MLP neurons of a small language model. Each row is named by its layer, matrix (gate and up: input weights) and neuron, and shows model dimensions 32-159. Each number is 128 + 32 x the weight over its row's rms, rounded and kept within 0 to 255. Numbers have three digits each. A neuron's up and down rows have the sign that makes its largest values positive.
After each neuron's rows, "fires after" lists the tokens most often just before its 100 highest values on Wikipedia text that the model never trained on; "fires in" lists the words (lower case) most often at its 100 highest values on Wikipedia text that the model never trained on. A number after a token or word is its count.

L2.gate141:100139079146110157129168113125108132177131159128120122179165154139089126111141070176086108125124147139148072097106149125117060134087126128099170150173080184124062186095078112115158145065089114159154145120191081143142100115109170092130134091136126142116140120125099147122060082144107131086154171089126186100093076130087174158106156150111042059081102123096107130130071105153167120117140
L2.up141:105082103101163189100063113163143087123123153128164128132148139111114136104099123153151158116089108170185081144060109119072105122100163125111138156147103168048114156085080063163170143048106164142135156186141065177110140117119068153148147115125107099128107117126091098163100147139120171114086133140167170131114106159146116145135104125118067097156150146119111162099148129125189113150164
fires after: " |" 75, "–" 12
fires in: "0" 78, "1" 6

L2.gate158:090121129143131158204104166170128147145111154104146066126122168116097084115118074066139086135147104144127078129130203123140128100147150174119093073124137085116160145103135081047091122123109117130095142097132185206120163164121111121139144167122107111081109148128179099134155087161069185135143143068150142149099109110132166114106164116144138046132146117082153135100138090133169154149099
L2.up158:132091160132131231122128149145078154149092141123086119145160113088059156157203165138101112122093129089102109102090145089152154144135180147133100104061141108129104095132125163118124134152151151123157074113131080113097136165148126100094108160108157185124137132079094142176166128169089126065065156120142146130179098178121195088148157122171133116125114132091173121199157111114150144101090
fires after: "'" 88
fires in: "s" 88

L9.gate170:135114178156173160129192069129116056158146132115107087105075098123112180140172142134114129089129098148111102142163119105092112121101165106110136075124089119150145145218123125121100091116124129108176178127121106134161132169106123069084151164119143161102172118101137175082159176146107134170150100178122125164105129103167151143222085169136126130141142087091115095146144118156105126143114
L9.up170:101078201140113108136082106146141141138065184093151144159153132085139170108127152131115212147062108052096068142114148146211094141123158106131135157125102121138150154105126136168111128125061135105089079132192131103116117106105163166081178158115139160097143133093091109111210104120103120115153159164161080154128151191139102158071138125125160146129103108157103075156116129095099136152122
fires after: " was" 18, "," 16, " is" 10, " \"" 8, " (" 6, "-" 4
fires in: "a" 77

L2.gate203:114113136136167083151145161125103142164135130014125105143118178066158143159116098100142062152142113157125104091119224072098145155117180161116122129103125163153155125127149135094157074136126083094136104089163166141118113123141128127110170093109141117131096126137107163089144120184080139078140180054073102090144077144110170152099118195136126142159091140104083107064084082185119149156084
L2.up203:126104175116143112108121125175105103128174130140092128074132159094197077142144141145160143080149135100096112152089173139134087180099184188159113127117191108172160163148123158160098140098093184099118113142109097093145086130116036138095145114080052136137091136125151111120162102158165132111063139156161155128122123141162159157135064081118099141184128114113208081127171161148143141149128
fires after: "'" 67, "pp" 5, "’" 4
fires in: "s" 71, "ran" 7, "support" 4

L4.gate382:088115160095101189109141150135140128100107108162138080082109130192076123146167060085097123117090112112102107066115135121139121140145157208088114112115147116143035047109112165122143173094101129092106133152222154123132173135184149068138119117119103124141126130140203137180109098088094166157159157102138102130151133087062128142092155186117149100142093073128134089137132096135125195173158
L4.up382:149103089111146148121115159081131103121113113121129079131133115155192132103117162138130143146067162023098151107138169096134135144125102128145122092056144093164112105140122193146109097179105117085059149113144101110144103077171161153170118151129044156064145142131163085132101145080072050127158095088114110144133172140130111119077140181130104092125076111158143074133067133085173110081134
fires after: "." 40, "," 5, "c" 5, "\n\n" 5
fires in: "she" 23, "there" 12, "her" 9, "he" 8, "medal" 6, "this" 6

L7.gate343:150151198148126150168122201140160139057100129136145107139117096159123110130100113141199124197136155155149147113118059109163137129145140116113101105123142148166111108086159163106127126188092160145098104112159159163167098136155096104106128176155118133117125140062203093150125078187129143105159122088103147189075134125113114125065171134125141101109093100153152057154069117118111166167140
L7.up343:174099171148156113134084111174086110119144127116152125146137138127114127151127136146171156162097137139060143122142132142173086174094075161089114101120126145055157117182131132169072193119098079165138119153231210139215117151178160164092123137091142133136123098130096109112154119134091122114107150134159094150200159147113156163142127139134161163115072118147139156147104138103152174140090
fires after: "." 37, "," 17, "'" 7, " that" 5, " Gi" 4
fires in: "it" 82, "t" 6

L2.gate418:094072136143135171134126116190083201073132137143105134098044160162093159122124120084181155197113128085099140134135095176100114154141147160144133151111128164107130140151175104120122136091125159099125024116090142154066177147143100108137131093108114102101119066130117137168129133096123111131169149121182083133160149158114154158146188144104123134132127207082162179137113120062145112171200
L2.up418:146076102126121168162176120118100110151108129163114120152117189180172133109089121101127136144133108139078126083145129124120065163125088187107105149123090173085107176143156132106087108071138132147145099094065176141176169088162153108062092154112149193163080127148119123127073084144137052141154216112118162155155132166097126125071177176109141071143071176154125164110128126136171109158112
fires after: "." 63, " de" 5
fires in: "he" 64, "witte" 5

L7.gate370:107135157149167122101122180133073104120148129026104135139194188113155098066142134134120170123167120131119110154159132087190136146120137119161122137109110136110101090174125166186128145184133080107106140132122153135134142103071076160152085121154099095112146071142113106164100187140105148162178125156133099103125046105133178147098153097140135114145151098094104152183088127127069106142182
L7.up370:088137087147127146128143133187057113138186141118124097122185126131147076127090116177072150115142111155121098153086108107114077208137104137092174133091149145169162118187139114134149130134132151106145183120174098128148095065127096119170157093143104108110188089129109110099102200128146095113137036182123069153139082130127109097126101116116075125146150116181168113156132147126138123136114
fires after: "," 39, " the" 19, " The" 4
fires in: "which" 44, "first" 8, "only" 6, "that" 5

L9.gate124:110034197125119117080134135094158093116141095125053117163122105145097161134129110119167100145139144141107105086133113146145190183115171127115101087116133138121100197152154117098107168115051144108116109120087135184141100109136115089108166095114169123118163084156143094148159144181129143118128178186104119114112121149133136150121079143133140135100193155141205201162180151149119118162131
L9.up124:107135116174120113138073146135139125102143194165123130165137139185144126136123174071081127120131094089092143140135153114165148156182070139084132128109193143114163080091094098129095133146090056095138119081163154145130146106101109097107129152086160191153118146152088104145141165142129134113114139188163109149117074103146170050109100155121160138120171108153092151161156087155116087151067
fires after: "," 33, "." 19, " where" 11
fires in: "he" 65, "it" 19, "she" 4

L7.gate393:070103117149126140156133148086101146203125189126122127125169074127158110140174129063136131157114156156137070129152100110108077170150115125118105115094099147073106106190110126121087103115142130112088143115107116123134097139082127103206173106170163127189162081120142131095126140100056095191112151071130134178143178102135145143104116148139089121116166092177130145179107162140117188188097
L7.up393:123136126121181121175119152071104089101162125142140147095135137161162145110166119156109109148125072173118039072198188089110105189107123097144106057072120104124096130133095145127132137153161124114113143127117134118133094118061156056143152118168142186116119124142099077112138100091159154146117149126151095138088151130114147127128087111134171132111156135196120148179139186163071152136113
fires after: "." 97
fires in: "7" 16, "6" 14, "1" 13, "9" 13, "0" 9, "8" 9

L10.gate343:157154138153152166242114128111144105174112148130104145184093082144107094152089140136095146107091139058159114065077167163124135139122111173141154105183125138058111148128105159112162154101137129187108141173117158127167125155184093097104157173144131170121127175107113095183133124156074143171160129089126133123153160147121157103092091161180064088112133127093171122114149137143165151183106
L10.up343:150095137114171071124112126138182137132108117163115129114119122100139147158149143082141080130115098138120160026104123137173126177110073145111134081147094083153132129140152138100083156085102130114108091141124144144201124148110142125123102160143152120100110108141106124150118021110154066167154084128096151131095126165141129142151176120076114150161150065156106105129160120110125148130166
fires after: "'" 66, "|" 4
fires in: "s" 58

L7.gate18:129118092127073154114143132096076117144152091173073068113080138087076125152149141077088086114125094156118155169144145123131220119108156071087063109192155162095106163200153149187116135104121106193150070136098169131119114150112154145137168129127117146182142096161178120112143148128113164154155091221168139171152129120130116114127129134145118075120113132154095099125186136134094111128078
L7.up18:096110122163117218122142115094094109164068114099117139133099152132144103048147135051115158086163139128049119172089129116140147076141130195104108121141124120088116149122103139121083125124108171082166126161186131103136128130122154140098150091140132153188157098119145108100205134129088120091156104139106122173178140111116210135138145087051211106083094111076136090154062128090141122134112
fires after: " (" 26, "." 25, " \"" 13, "\n\n" 9, "—" 4
fires in: "a" 50

L10.gate12:155115118109087145134180109174175094152108125110156136121059138173148135144127076141090174150105120149094155097136179097117127136124154102092162132105113105112145162120192146093111122059104088125184074141100120112136105131097124098158128107160168146091088166109162115146133083189133118155101144158106107162104130093168137095142100118122085106181175070177139075188104069114054128154062
L10.up12:053089088107156113116118093100103078149136137132117138173104149116147148181157138123088133111124110131089139117092122139107135162118103162094150092134107154070159139115153166161117145122087075157196082132076163104083082120155109153158061064109146132095158117143192144107054071113126096047149204131110128126070136132131071181156138124124134130131131111098196169085127166139177115109095
fires after: ")" 21, " is" 15, " one" 10, " was" 6
fires in: "is" 46, "of" 11, "was" 11, "the" 8, "a" 7, "an" 5

L2.gate15:124165101088085119115117112204123130204133114144141153078086115177125138133079100161075126123155071079134137156106115167125086152140184131147186171153111124163140156080127087112079107150074088151118191148091165159128076151163153119139142157162105164127102131137156090150136082176101118126124123173111095199101091157170084175119145107122096132136208104140106185155085075110084123146127
L2.up15:082192082148120143100068133129164122124091102159107049040090115136128082098076091166098132121135175142088111168136151113124154154160139250122113143136098143138134103158150104130111133090088125091158135136107125060061125135113079166130147114123085114145152103024182096167150195147136145137169096091157094148115118117107110112127118185122118130147098140116165107067130112105115115130074
fires after: " part" 25, " one" 13, " end" 6, " member" 5, " most" 4
fires in: "of" 83

L3.gate412:114098098127122140181204109112093151160087099118103156154149127093110135143172134123174123108090209176092115113144073193162140150130145153108133110116104144137129114154147168110076205122150073134176104101162188117116134173178141122120101156157168113167099099152132138074089037141107092129191153119091125139159132112077204134119219192176138105138164164131134116126094126145107140130113
L3.up412:126104065091137099090090052122146105131091174088116123152146145113144117132149111126102166140144114121046133108133110146157117170158168115135090103081137145130181142109142141149106112148144116076061184142165181111141155091084147166143135167165107123072210115133114155068084145113148074077115147129117133128102101129118132129147167119133106113116135167106108074196130170114105114122100
fires after: "." 67, "iji" 4, "ming" 4
fires in: "it" 62, "line" 6, "beijing" 4, "birmingham" 4

L7.gate330:100120099132124095169138113139099139149143121149032127157148115111098185177156110167085154174107213149086112147167139088122142166087156118126089132124164120125126090164134174101106142124098100142128083172122122115104172117152158119148123121137136124099144128178121141142104052146118098142223070176182153145106130071093078146106126199152158152162120049186135131119106124109108156135150
L7.up330:130133147072147141109128079141181137085151112118129130144132151068169153108136159096133170199163192119131172183134152137107137113153094159103126129089101107163146114142173154102109121123148179128108085156137192101114166178164136175123101199088127163105165115133143129075159121100175102101166110148106108199192131164119094222126134166061148120157119159114077108070158073116099141112181
fires after: "," 55, "." 19
fires in: "and" 64, "a" 13, "but" 7, "although" 5

L2.gate205:180133137130130125127139151152139112159134133113156104199110130115115114163149109140142074112129144117173087077127134132153068153098145187070089072158125114143063139060166099110119148181129098181099090134151106171203097132169138132109111112068128164097153128113122110149152093114108114174095166075107241193125116141120183157138156167118067123145104113122138115150080116108199202144107
L2.up205:153155125127148131112164123181084121137130140160166118175079088102131142164148138173115098117134176116156071081093097121132108175121149158091135096171163120128097083091171094095135172153120111152103096116132077133176070174118157130126126117094135187125162096103134146144143126104071162122099176083130181216130111178138142134161130194141101150172112083110185116145144069079204210164143
fires after: "'" 100
fires in: "s" 100

L7.gate61:121079152151156158080174090103145143158159140123135093167154180100107171102115148134130140121120138174089113131086113124134132111091158116115146175167155133105158080098138133128113122101123133125133076074153141154146073095132129146170173152143141103089113155086118113104117094172069096123161110161114102133129050189118125145033051162095146146142094170171161033180152126167164134124090
L7.up61:091149159118082127151159093121125066104125108139191158143135139136082134105118189155139174127111114152112062112127084104200178111101167088116163047146114120093143099152166125098152123106094127099167114145127134147171112109120092175123083104143151110090090114136136112135194132124148114085153100107131095082119133103174136215118108121103149101151063121119141192091110113070118114178160
fires after: " was" 23, " been" 9, " is" 7, " In" 6, " are" 5
fires in: "known" 14, "called" 12, "named" 7, "held" 7, "office" 6, "made" 5

L7.gate192:140135120148133174175141108122076163169112144140123036131142083165165102082108125170163114091137139151137086097060107121123114130101136121069128129181201131169098169124119124124085139131120133116083146073133122135138070154132116145065185134121125160077139138165159133125080158138119097180177123122172148114126136146159191149144101119117133148099126075088173080132147120077184203170103
L7.up192:153113189136135139112107100101122098157175164153085136165070130119122164112207089152113061145124146156189101142103105146121132149100145196070076097151093116113146156146191142090132140131094136150141046122147113108193128135176125144143085144121118199147194115163177107126109139133167157178166133157085125125107131104080143114175209144155114128101154081157211149090116146128075164150162
fires after: "'" 72, " \"" 11, "." 4
fires in: "s" 71

L7.gate139:127065191109075090149156086104074152150123080148114088174155132059133111174191128182059144068111078120166087135104092139072105098071144152152184068162154142073115132108155164175128147114080102136136127126121143125148143181137120076132114107198114119078091149144085137141128110177157137120162119128109149137120096125134136198158071115128125147150191090113148133100155143109056187112108
L7.up139:082088113105140096107129148105175100141119061098104151141158137112156099096141103139112121165114154083091086163113149048138140110153116099059138154086135137133100157077136201088106148198082157142078146146194142136190116126129151098125081154124095161127197160160104096131135127089120105082155160109174080147138094138135098117120125167104088143095120135140089240102108127192148149125174
fires after: "," 41, " one" 16, ";" 6, " is" 6, " of" 6, " are" 5
fires in: "the" 76, "of" 23

L2.gate178:151113131176172157110156127111109133112198109148158088191164152116172074122123099126105133106088128147125093105108180129163038132161150200126168072127105204102097172128119123114182132098157098161188155152196098115167107163098146110104177131124146136099095135144117084101091096121127178139139147119120164133119147107114148099078119153125064081124131114103106109137149128183145142107106
L2.up178:102127119134144120166102214126095127146129156152159120150166167113096150102189067105127076158074125150125111119141161096166070149144146190008098124118110147150113099146063177119166113158132085112141094161155159082143117117171172101108086107104142121161132152132162095116112105084084153133177160081088166122115132154149192098113157117156111110138095095163158102131109115110168099149139
fires after: "'" 69
fires in: "s" 69

L10.gate74:175088116139149170071109210136156137149182118093130061143072092137121065202101113128134168119090177144122083113178096148159122153145126154173146108104097118126128142136159116167091241118072118136122144144184108114092124173133132145098188114135119052099144112141124142140176154085135153096147123176179105141150113105148183143124127143125121158188097103107192142140145111118132133132167
L10.up74:066097140109151185175107178151202147106108096144149130159095148152090111171135110147089115139147113086157086106200058170086139154109067090100104113147178147043067094107161135109122149143103149160079117126149169059151151103190145153072139115100139131167140141194124124156159056083146101135121109150163163117157127148138170123146126100079134112148079149141043118167137174090131218147131
fires after: " the" 39, " The" 9, "The" 6, "," 4
fires in: "one" 26, "two" 19, "three" 6, "date" 5, "four" 4, "following" 4

L2.gate428:192132127146187057183110178105151104160085128100172166101132106123099086168136138087152141134153153209151080082122136090129140113103089124163109160142069141086102177122129110133098116133088090153134142204166108166138138124125110088073136133171146128080083151086119104160133168190117130156197102149104135082104082138113163142097134132125129088113134083183143076099170149173152113190143
L2.up428:129146098145119107130078170170119099170094127149173121114125159137155227112131136159156076077100128162134124128168180142129137152126137187154106140137167070050127110134148137061099184097136069104096101185175139076108127179116082160138119115129099111163080132128099204143193186167096144100159120139112189125111130165164177072164123169093131116178157123118163113155116078130087152157097
fires after: "\n" 17, "+" 12, "ona" 9, "–" 9, " (" 8
fires in: "0" 35, "1" 15, "7" 11, "2" 5, "5" 4

L4.gate172:072128130144092121141134071145121078144153096155155173118133173118130164105115155145100107085068159116121209114178158138108168145101106120141097121183102126145125114149090171142075123196158065178153111179077141131104144138174152110141099160153093182170091070117109152145080113153117111112138174046107157168139153124154124098170148097125134112138149146171096093160124121129103147147106
L4.up172:067147093123147151091201107161148141162109162169107130152127112151151103118172141140146139105130150120138100179133121140088163163190113129167170189153123140115109135121141116163155124115146089114124108103097080094134146105062143181187085139108145167088097155113076136097094101179095141076079071179031091117103138173120125165122162086143146156117211102130116171095163158111112106056121
fires after: "–" 65, "-" 12, "|" 6
fires in: "6" 21, "7" 14, "present" 8, "5" 7, "loss" 7